config = dict(
    num_hidden_layers=10,
    hidden_size=320,
    num_attention_heads=5,
    num_key_value_heads=5,
    head_dim=64,
    intermediate_size=832,
    vocab_size=2048,
    hidden_act='swiglu',
    norm='rmsnorm',
    norm_place='pre',
    norm_eps=1e-05,
    positions='rope',
    rope_theta=10000.0,
    rope_fraction=1.0,
    qk_norm=False,
    attn_scale=0.125,
    bias='none',
    tie_word_embeddings=False,
    parallel_block=False,
    init='uniform',
    init_std_qkv=0.0168,
    init_std_o=0.0,
    init_std_up=0.0168,
    init_std_down=0.0,
    optimizer='adamw',
    learning_rate=0.000989,
    lr_mult_up=1.47,
    beta1=0.95,
    beta2=0.99,
    lr_head=0.00734,
    max_grad_norm=2.0,
    warmup_steps=553,
    schedule='wsd',
    decay_fraction=0.623,
    decay_shape='pow',
    final_lr_fraction=0.0,
    batch_tokens=[65536, 131072, 262144],
    max_seq_len=1024,
    doc_mask=True,
    train_tokens=686400000,
    max_steps=4670,
    dataset='wikipedia_en',
)
MLP neurons of a small language model. Each row is named by its layer, matrix (gate and up: input weights) and neuron, and shows model dimensions 160-255. Each number is 500 + 50 x the weight over its row's rms, rounded and kept within 0 to 999. Numbers have three digits each. A neuron's up and down rows have the sign that makes its largest values positive.
A block is one neuron, or neurons of one layer that tend to fire together. Before each block is what it responds to, as a language model described it from the Wikipedia text at the highest values.

Mid-word fragments in split words
L2.gate8:507490470543449537505486495490569517528524470494464461488492459464421532516542487528510496484537455426596492447495443434546454492522489551498445543606483450486506491453577515443486373499454508582431390493504471519425440593503586537463554444609498424492485553517431504523517489593577506526
L2.up8:463482388511472469488466446481460572490546565510390451484537443507525496502475397458481423530522463496533522482528489423501544472495456493430474498498480451489497571626445525571504453398556605587504500467545531503567498462571494457442513494506411508568484437415539512427426410479469456534
L2.gate12:562506468439484469525453428411557462570552505539531473623596442470525569481530504487558456408522471433527456533511476504535571496457503498496494487576543473530388511490538453495589443542423462517430540447513542511548493571518569540520575542573513464428468570542512469473525477469485607383
L2.up12:477439498523526469499549475567444562460427458499526610526436483575515514470546568457538594408442455458481540491500451632625514411592533501546524484473509479528556583525548424501466600461525479523512569515477593451473484492597454477507553571513402501399556492601470384549558552508513538542
L2.gate103:492426445551493461573547441526449493470520440464443581542542438522493487532501560500501571465564596439424518508490467416497495561486452470550550522459471499570494560415508497503507497523504589461437591478484485524411437564450540454368495515415453420468465498408519566496521484542532585429
L2.up103:466450453556461487591496506439396580397486428480537478526461454487470420544521505388525466525448524538505485452508510494539540443435526510537503546529442516528500492504522533467522521521498559624485433505533524471512493464551451463490423510554433605517502492482520556511506482642509498443
L2.gate255:462479520458526382542530424565461563528460523436592533513436536477501481454412552446463514475451543552545516456536518592494463418518541479490487565495454553502605483402482533442444493482443588459476505474432571545391464508561453551476583541598539495502550565407523518484605434495476552533
L2.up255:458483451461460537581453558497587497494615498508470408512515566474490443572644512495482595523493465474451492452588438457538515550497408499487485534588512512410456508580471526523580471433487560503395526394475489471499542508528529493408410477514494533543507513520456477563481483488475459425
L2.gate264:464464510461466350507518370574448600442581548562541439563450506449515533454462493517601483481512537456516521521496424549583519503504484489573491504486499447568489499468509462506500469485480505426466531469550512522520471462502420528383526528497504501472511545429517459540529446440509464508
L2.up264:465474508445433443532520424539449509405619475467521452519439516510491504503454520542518554505449504492500545473537450531528489448540507474502487444460556389566430463451496457499520524407523544468450527480550432508571476400541393495434479461436479543487637478500468504564495475443495373529
L2.gate455:440476437424552491505480564479512466520474517446488466648539558359613458424364423524519504550531455446516526455505552545532456428483460522475429531487387454499567557563530499503528496460427554506520453468534521449497489458548434457547546468469513429537399488474552473556573444485392466534
L2.up455:411456498524472460484503483461443501566453552575518557526523467466517593407490477567484387540409433479530548438456470506565479495472496513513452519513483453547544560479542585490416552480482516557437470520360523418463431510543523492545585474471465548540399454546474506554494461410504566618
L2.gate513:460496520509552480450591480502543577542459456441582517537518445490524416479549470466535484431439516486560493476501451565499462500472535519525511398558394607489584448549491485454543506492458491582444465480441501509491479468396523410508352562520498503561509542413542509545536386405506430442
L2.up513:519484551424460575547494445451505594408555477476428541537481582453548447465516470568477475467594471573427535517595511519427513492507385378549532595502520480458450505513534535471593525582481627496493533457494467531457496451455464521432598505492475561558434558519498483551521414533511575428
L2.gate544:493427538442496509509427511554559482431532526459493554537469518445505498566459440438510544527455585429512414474594494518483468453522513488525468464640480477490443571437533555511454412448529519444519475437447498506467471503511445498462474493565454464499519499432442577635535570449542532435
L2.up544:462505451503487489538524504532475538502452520464523544534480545601583553565541611435468443555504421563393544480466459558606417545446539518421518494478469503433595532626487600553488444529457529573393518532544499575511526491532512487533515564528492599499472577441538511450588405505532497477
L2.gate581:523572541539454472584488544555573537521521541416506456454467564459527438505568511410476544523540511477464539560437420626545524499525556508593578494448535476553602485502552494474595539433441501476498485481477547545532495438434527441468578516565459420485482526524500446497515534479505538579
L2.up581:467479587524464554556527507425496430429474474550523516535542507542520503569477463462564590481481504512538533454456506424413479442568513525537466531501443536452540472484410518551532525493527504548396594459490570495462531586536524470503472508599501445559546475514534452441489468403543498380
L2.gate625:424494530481538430523490598383531550520464455535395502470491497436600451497494407514527540522509477534526551500502513596497562494565440503484457585471432452410620454539507582462460517490487580531646483518457448509451417581493433433469563533604458520708423519473584443519490470519423569457
L2.up625:435478437437540473560531499499469485481525492553556421497512513514498580449630460473431495600468493467590574456516494442517516544536485439615523433600497481469476521422425446535455434511455493498421496426487458535505522437511502561534449464466479427514436586509498515539496439452479533484
L2.gate648:545530527481544532543484405608464468582578541454445505555537514469498438466523481542462502511477504449530494510416505485490406497465466561497560476447544544528487558519583498569500444473465504564429571505481513492405508494525477588479526494510544600597435510458565369536508518466431552522
L2.up648:517543584519474490560508564467493547554546507531540530511456517420574546490464375415475532401528520492519546461493488466487624389423448544492538490486487490481547516437521558505457506544608504565502539444493456505621568380488443468520515483505467426462499585550501532482454404497425468511
L2.gate651:421505476514486558541516423427494476408554467546473484511437585540512439493485550469571519480585524519527529466525473452438508434491500468488470498558458500544472432525374649455543508526491505477495512399545559485472505479495557507440565469523524536533479426512487456449529519459456473463
L2.up651:487473491530394538529513481562505489542489574494541525509519541440478456506390504441529541478466421501559562501504505410498482415562435590456503515517406506500455481480463534593527455468538591566554477447448520539511541549519440501537500521593529465440518382449452470502510390429514518428
L2.gate671:498421445583563442527393594503541463418502480522487467422346436512490464544456576437422559510458577528540499500442492561537590571506597468469513541511497591537541560604446526503478522498475519503421512442429543496470485557524530401484504502535562459526481531449552459496410539447536471426
L2.up671:430505494483479481547507528487362480475523568537621446540444554500541571504509411497397560446530526491541515575465579568543405427546451510502526501542587529561554517524553455480495421509447516448472484507440518468497503519480423528443456442532447535558450471540513518565536420449554573489
L2.gate687:562508496556437456515448466543447566493461525480537535488469445460428473508607496485542503505476510531599507467473534459455554434505493451519488473574394497491480482477457441529517559539521538560502455452498609568463626490490464553575371475516553519626489550448598566496502431613536506422
L2.up687:481478385465436548497487522566536617470504644536485476560508412504495423425512478587506471599452565510449525512441538555551411466509533560559514440401513548524525414460503488466452534486501443555449569523450477455455411457487426484379438447541510527526490457492541514531574477486534511456
L2.gate756:467502540508441566538534519524465523606581487501407544496462523521468497553521477447575490457417501497459407571405558477559519469478514529497515568503371524566540487471535527441519426464484473490498426499528488562507530489487491473418406426554441546512586516462523448387557470489563539535
L2.up756:447476543457471446525469521471571550550499514403486580494539468507574434410435495465511528471509429427492528451557430453500428547447526572450398456497421437526474471493520581509509524439518522529414543548469524490518605440544508379598562595474532481516513460503502533567412480514491541359
L2.gate773:468485411535509494549508535427413525588514498483594585584451553437530421541471448534483568464492561459549458439437563519568514443442449483428528544439471508601561555487458507412489362566469563425556487427525590517464453529545432558451539415477504506521564517479513576483550457579473525439
L2.up773:535449485420555448565494461528547557525505489540461464463477427369443455544475494458447536508521494457479530507534450575509359573483551499408507500540489549513542558555512476461482441526480568533406445490423549523527548511469494469599516541442532551461505552485467533538543489533529500471

Mid-word completion fragments
L4.gate98:479516505514591548527515499468545518571449524415429645566537470465513549459510457496490554437465495530470498488509516538518531521472484505475451355455501455495484439481537559560508494540432494458567433510485472532458477508451540434509538602537471550470445589470480542440520445578504498469
L4.up98:503495550460440409514501530460491448590576507527580587489448535519550466463471523515532550413510535499502595435481398463607582571413553493538521477605496505479474524497535503534591533488457545452498559489484516444490431537562391459475594530546516549461494483618443476483489519624453446415

Mid-word subword pieces
L4.gate524:481517510455485488500496585549590528540527551545495554532566507438529496485476562443462457489494548500486541503541489445569524523500538555394485555500541608484470489572497543470586463481468537504460552444436621496576514554447573505430526568531443551472512581414518511495407440485452493479
L4.up524:478583524375362498549424504498492604520489485459450426529634582533562482517616498419554542510447497431514437569497482410486508545539471536457490550488493432494536545541438501489520468437503579570497457546490364437534538556454571551464545498403449501488457558495557529500494428525534505669

Dates: month and comma
L4.gate262:525492461444401445434463510480562476506505419478554469543553413459437575414444470478515404357547449550606516477432473467437516432540468442508439425533470489565519471456442481547462409493453507569482466529458570523518444477385545447472578589509515479411519437529484473436549543452576469425
L4.up262:539475573518412403494464505545567491516478619538489543504555538481480504449547489527582508434529524537503573482424457534566521499607579491523491465566497546465484456492559501520555527471521464429606423545543522499535540505430482439482531489609424553423517566532520510499546470466510472492

Wikitable cell boundaries
L7.gate232:499393607541496416549579518533489496444475486459519439547503402510426469543547586432462504427499516397487458471441506554536479526483506470530571399614487534513513455508478497476468512505502500473399551427501482441585498459641510515450360445464475525403522566480589536513505465483476506468
L7.up232:405462496523449360462532466507533552449478482554482458530616435489437457491559518484486613467477559383503477553465414537500528502532502513477440420617474514461500516454473506505450497509440471387394553505546553466583547545541544486438386494437458447467497485537622517464486443467551516427
L7.gate616:481485615527485487483541502520417466511523514455478395539531464511452455516473548497439518374470501429474449569466452513532516523460542455505556470479556500477428443570481528521456575517426512452524589465448485512561527402558517486454447489471452482470521565472623516599522539461447465472
L7.up616:464494527518488470444507518549455547489538441495509396440603426505434500599480519450519524487487479515527481483489464544453487478468509481524492423574432550501416448543536568506455519486332447402479534493496511473490503461535479502527426520504478480476491522554690436524500527436485516514
L7.gate633:459522450537505525573534594533462540486413588445539443384506493494521560465565521479489522431501487445437379534558388532480563494428581481580474411437594496508530446528485490522569455516450534550563466614580473456475531490494586593481504510547535399527441515464519538503500523460536519420
L7.up633:447592404472528532441543452528542594523508542518480494543545412502496439471446448528510396447419452436601578454509453513501484473477406474552549544494519516493524537490455589407501445513443526500449459464492555389391503467443493505490426505472524533455489557426434513418526561490491586532
L7.gate765:475551480434474525425447496450551470439458457551497474512561498493575531503580467501481477425555525506433434493405446496496421551549587597563568447432511566469464460496525355505493435557403497494483494468474451447495544474590488476543534493433537577511500509468527437485549474505585493513
L7.up765:533543518425546528462508512528466520541479558445423520523514439469500488428543488547411503485436538435532493532538613517507493535511486475465543410462557489440556451548492412434418529484523492472406430582522517484581471516454538523562500551460475532479461576559564500580448594415411504448

Mid-word fragments before a suffix
L7.gate83:462468543557542498458545498538490496467529578468528499529570488424512536466572468403571571471508457552419511509494532494506476566473520530438530588472439425439586521513556550486506478454405463514481558520558456552535509553458465551382539465540443599429532507592486459568520523416372490574
L7.up83:604480549444472540481520517529500487470397442399539537497461625522420505562459484575471446527540484502593476467594416582551533449447475525489473497439524500478620487578499631503532486565506545529461478560579395412580474517531453566439448529542563490485478535519531509529599457483433454532
L7.gate153:478468529370514431473529473445551580544455492429481473543526466474495502391501447467430573525523433513473501496404523573496410511463460508467414581488435569438569582448541541516547539446504395529467534544415561538555469521499520538583488506538473582466531497478603451545558561532545452555
L7.up153:502541522443555536525388462510515505516478543415482444483550452461493502474448354549507465590528531509515499411492511644473430519489480526443506581550486503489603504507533506440442499535459456462402497375484466460521467458468529520475552435424487524481496451483519411538577585445570469462
L7.gate501:561556584400468391402484480514565553531463399454453435534490456436519502558535502528494481506496409471491516532406454495538393485477416491485491549455385535447631559485468452401603476556481487473602409585438465518552506560473512468391518537561518460535539509589515513588458560545517468412
L7.up501:552617468473436475482423477535506485625570505529546442554512488576480482440445494489561442550569489515532421502484539457560504437588391508515509532531498502461555487479487406471598554504519473543572518384521441478463484535559523489537495531542453539525485503540510513543542525450537459516
L7.gate608:524611515495482390511402518532449490552496535522472511527527545510482435543582480394571505539511498510559567552554499544462486522515401563456398539416562471511422478487386437498556480460443461453491473504495504481441444536449509538446543475485451421427511494542500395500565586431510546471
L7.up608:506460527464507498421451482454412513593517484560518437470451500515508469455503591514502507569491521469519413498564541495398421550432409476379506573436495454479575436511502566538518455522460380502417532607558519453484459471504448522461506459470446507506478565422447583504460520377442424573

Table cells and word endings
L2.gate26:476537487539506524397522544460596448482555560483483462407469522414500396401445486438554518423460593455586499468476471531533482480502510510541454485538533515463584494567390500523539488606479500464520452475482597541512501539560588547466610482512552385386484423452472446596591506445488497441
L2.up26:489538561613371558396502518513444488527448505458545553435492496509483500488552475521434493455480507446469506448434480591457539441516486580518379582472489512552518499509534440563603409577497475525431448508463469558491477581578534474434368501408470417477449495416543539515448560511509478503
L2.gate54:607510412555529480531491454480498526540620544422417510462515516531512490496588512610447526507577512482547504518538435438420510569532520504542507463487464488460478520448540515531502431462464483456506524419587534493596466456490565477464528504472474561489507489499595451487464523536445564527
L2.up54:469493637520508472493510435602544546535390403438473496552426353458503545462476420465545431444459584466505542559527499574478468542456519481498488493496563471482542464506496479524442506523455491491425529545389498552493451457474571480579456558476295472452475536550477565560504496517534571517
L2.gate55:464569488514477509392487473504457438512524490547504424498506437518545606474494478505526533489575422391501522531516473527492563520528477444468427514492590402520431405515513461434530527592457395412467382439553490603442534495541486551584368450447544548562440441509464549511502542468559470450
L2.up55:483456441498540448405531575497433528569516540469422508535489494462435480484446418443510454476466617613513475554594557519624490490502567526461531533476419522578471540553529451434469461529485476497541472465435483444549427470522577398459552471483515546436459552503448365482510535484452498454
L2.gate70:484541433551488470407507513456474594514415659466533520524478464406506436447465462439548488387508531472589497458492459587607530535470578482555485519522536503486529499539472478363506460601279508495470495469484575573447454517537492471551464504498514501459438543495555509513516428579466504453
L2.up70:562470482515457518525477520502510539510432526386531525472432421453502406511465547541472517455396452517517561507545454545549496504511606434496470406535542455484464479527461517451513510568470562493446477486459505548541487453579439460561461453442477494460509478549477519553478456508494488481
L2.gate325:517461508497469458462431478462551565485560553446518475500443494531593473476565536458391504509512495449477525529510467523509486528494428483523505479450433451412529457487590579464540446461460564556512506504529573600481425491486491488596508630499486573587506631416499522454465522582482574510
L2.up325:457525465462465543440492456497528612493487467420563426447448410483508417473516521524424434475502463581448526409484567533410441459510584404496559507412476517481456494644516487531482519546436531537515555472405563535440495459515534559527493486455513474486420519472443556472427467358583504456
L2.gate369:482485506417473466439595434532446578522427518476579475563505433476607412434471447395533469555480485529448495561512517426485484430429613433486499419507527448526526501465494513481464554532408467517552561545411527521489345521510447483465419479482457459504538528604522489504527411494436556521
L2.up369:536567475550461589509513523567505559512425481507449453645519532587492504522572493508488599441478446480509415438508540611466518454501505547466449451533535536468446463474508483488537491455511465464499458379562562562453586410430441446604488563497481502502515509498454539494596461585426567568
L2.gate396:499521420531539536485493474468488539457521506498507507447466432533529472482482441505504540453527488499525494375444396481430566468495436594582534518456451573443541450529401585477449494418524538441440554443547610494483491520413519522527536480477476538524411391372457428535450445467489453529
L2.up396:338565502490443498534414493548589441505450652385631518535526467607456503621441621458475454515497421420557542428482522465508552553571488504521589443583488466523528505481464612397445602426528530452489470491527585484458537550568522494571599529480489523425417413414460524480446479448535508496
L2.gate419:474448462476526515533531588551493531575431570537495483570456460515446467512552518501455397471477467447465522484496386544543526585452475446516497563488443470484568535501529455542468530509460614515464427438401531532433568624451498419565588524503468540528540544480586539525480468543489457485
L2.up419:458507471472530488483578487478623414561565483483495443478565451492618492521584470526510462569438501397583567490502517419627571457557571412593514461589579519502601439539551498459595522587478422504539459513494597566492406566482471475456434459498467499586537438562484473481506385503562536471
L2.gate422:566548528509569474496539573433502492574544512493480497407465510515562443380439477386509513443510530407536485450454471474514513504478455384556538529570485495500575475496471500504503485420570445528512508459557565543569425411470563425548461491467416567579339491505652512447506450578563433372
L2.up422:534387506498428513566512507519518516469624486544461543506419515515490506456536494471513528477548544413508524581520533457475512438533492539582459499489615556553485497457466498531529495622460469503446478471403576445454501589491418518455443506467441548574515529491472507530528479515519541494
L2.gate425:473454460501535420510482561485572557467555470486550539541486495532548478444554422442538559506503488421444484539471512456475536552485603478549500440559414376479507475551440486414434473491450468392570422586489442535464510446459570446591493569467555535556460581442515456616507446528484538579
L2.up425:558513442481504496464454510460512523568533500500384399474494541436545458518559512360543530405505512473510421490464457437519458506542552523551537500449557454468494484482501566388582504427447583476479490434464490564587487567511491528467604449440514460582551510443492455546562440449496532528
L2.gate528:514484474544464541490501570538492521624462565543397434492577501479540489424524447549432498467578557439479428507465512514495569471421485530537457462522461386461497508532514559426480523560541544462518485470498553522574442531591484510503462542497498511592464577428493509491583542410574474454
L2.up528:552540501468509493436493504438510416457529458517492504490528467490575470483469515502517627450545524423582545621449445499489523473525488543491530480524370465490481398445542566547508541576457442469477434543520509528547495530416495419495431469403480547468452457482506565532562491548459430597
L2.gate611:532460401483580564383467503554434510537461586533479439583538613460503400462547469558492476509569557524513508530521590548573530464573406500498448497444464485539564501494457516526565475558375584544470523478466591472479480481491446399462470460539510466560491539416578550538491542590344495515
L2.up611:513506471478530517450416439541515504563520488584505429522510494512526537432556424555528431515426460484599532538477526594540475482500441397532472495466523534524465504543403391539610409454493469548482498500477600535542450397513437514583530503420470486492578576475501550568536512546370462489
L2.gate628:466508438531487527482452564444479519461546476393402435542495486502529509507486497501507416467443555448447482521494463567507453593481501421546467587436466439548472429549533522555409538472409499518528341545416457578466454453443515478469484452431537478495450511492557460504454549506488566495
L2.up628:477449504533542459443533467484461563505536510498529470545503413480583438483448505450520445497506383585555548524590460471560536491460509478474444472548423463438465445509459476344558640423481490588434477429455640443473580577523441442523448505467489534459496543467461534484569462531555483480
L2.gate673:410450513451543490581463591503566475578438549518547545529544446486494548463523564525475551470447453525477591431603460561504500476480517457467631441497602490539500558503593509430560546551515524442522562575520471466490507559578460528559515531548480492541475549493483482516566465400499590559
L2.up673:496535468409399491597432542541486545422516552482498516528504486534575476493551556512511421542494491573522455436509573467599538531442491579537521527580463414432576496510553583490397516500388553480515494503560449478426583525502447507527521519567591454607538468465556496605439384515480444530
L2.gate707:522488469479563444390508453476592465544542528427420488445526474471569366408511449444594467461568507510438479420512560502466423581443506460470449448436468498503509388472546490460495496509368538498524402475464427559478473459565491540362504493491506447515596569508459492533584533496533539461
L2.up707:541425520482438516489632565465496513534524486476502518559456441531509527461544456520565551504437444475458612496490431480525527476498528526499489544575487524483554500494415505493408506612603459485511402476504515447507538490488552508504372507453481484449550426447457446479568420505470566529
L2.gate814:499441564488468503508540569442513526492524523554483411487444525568534520484485498461499470398563458486488551457516575413462445499416544474500456399479509489502535372581483583409590417492477516567533454426518641504523620464544453496552487455489485506602487529490502457471480532523523433433
L2.up814:520545448407439529463539490548516497555532475464549447455454480499626498521560500533404490403449550600459503591488430487560536516410463554508508614508587436486499524523537503480564494425503463450429497512466527533484434499425514543505517455429421470525523498477591428576593513476508508542

Year century prefixes
L7.gate507:581462492482467490481475451575493597477537478460428526459555488429547504453539483503529492467450566495522450490481517437483495471440563436511429530493543531489576577460481468520444448521524437525495533485449540593501557472450469481483479521561554507459470482532558521475454475483581409512
L7.up507:572440480526435443421618506523461474538570447485541466529476499498444464520487483540585445459495469509533473534492551485465487499544613480478615593547450512374448582457499430515532456460468497506506595507475489517538515524530424495462471492501448480565413477499534529517548539463527497434
L7.gate601:518465516482534546459534485586480528442515556496500378507484416525499534507489565468500500462581461479561443415423550427570450580370520380556502593518521531558443596456509491550506424538504433561418532488492458530491558526539402480513480486609478609575574484512474497470481430511507500511
L7.up601:449495546449478480485493422569522513452468517492445575441437530504481448534563469450469499477505543565554630489453488448485479502490551505440454543589520514449489437454519529504485490584502475549367544586541425588470465472527573593419479565561504493472405515518532522501469506555520396574
L7.gate719:498508519481546440514407530535450517543574569593491433536412565499472501493381550485533527509477474462525545436453494440422433562541539480596554494451355585481407506543440419540600546467523481467511505489512515437428474449526474391481519465527511552502476488519439542529500502412519566541
L7.up719:455541420486418501476493489573514447493581511564447471432541505525496500569487455516573582557475540544539461524577555449524397402532641495500456466511494556397381505473456472525540453424442431465413492548533525511520434489618520462447544505494487538508502406404435537514436458457517552506
L7.gate720:472494537493531445428462411485496507487483545553551464500471421574519460578555576479604489444498504504516532534465486551517453512578563468487512558595536470495494511493516470495382537466537424492352533597445493505500496434465471494519473532413466490530483539562572377460546491460512486541
L7.up720:452496521526403521521511482494553521474555584453395504472549445486417525540535432471436497499454501528480544503459579439504522451507533475498470440525486589499510487527521553477573563522481475438467537530418521529518572464437432452536557534513468497481489540526443535470541563614521406523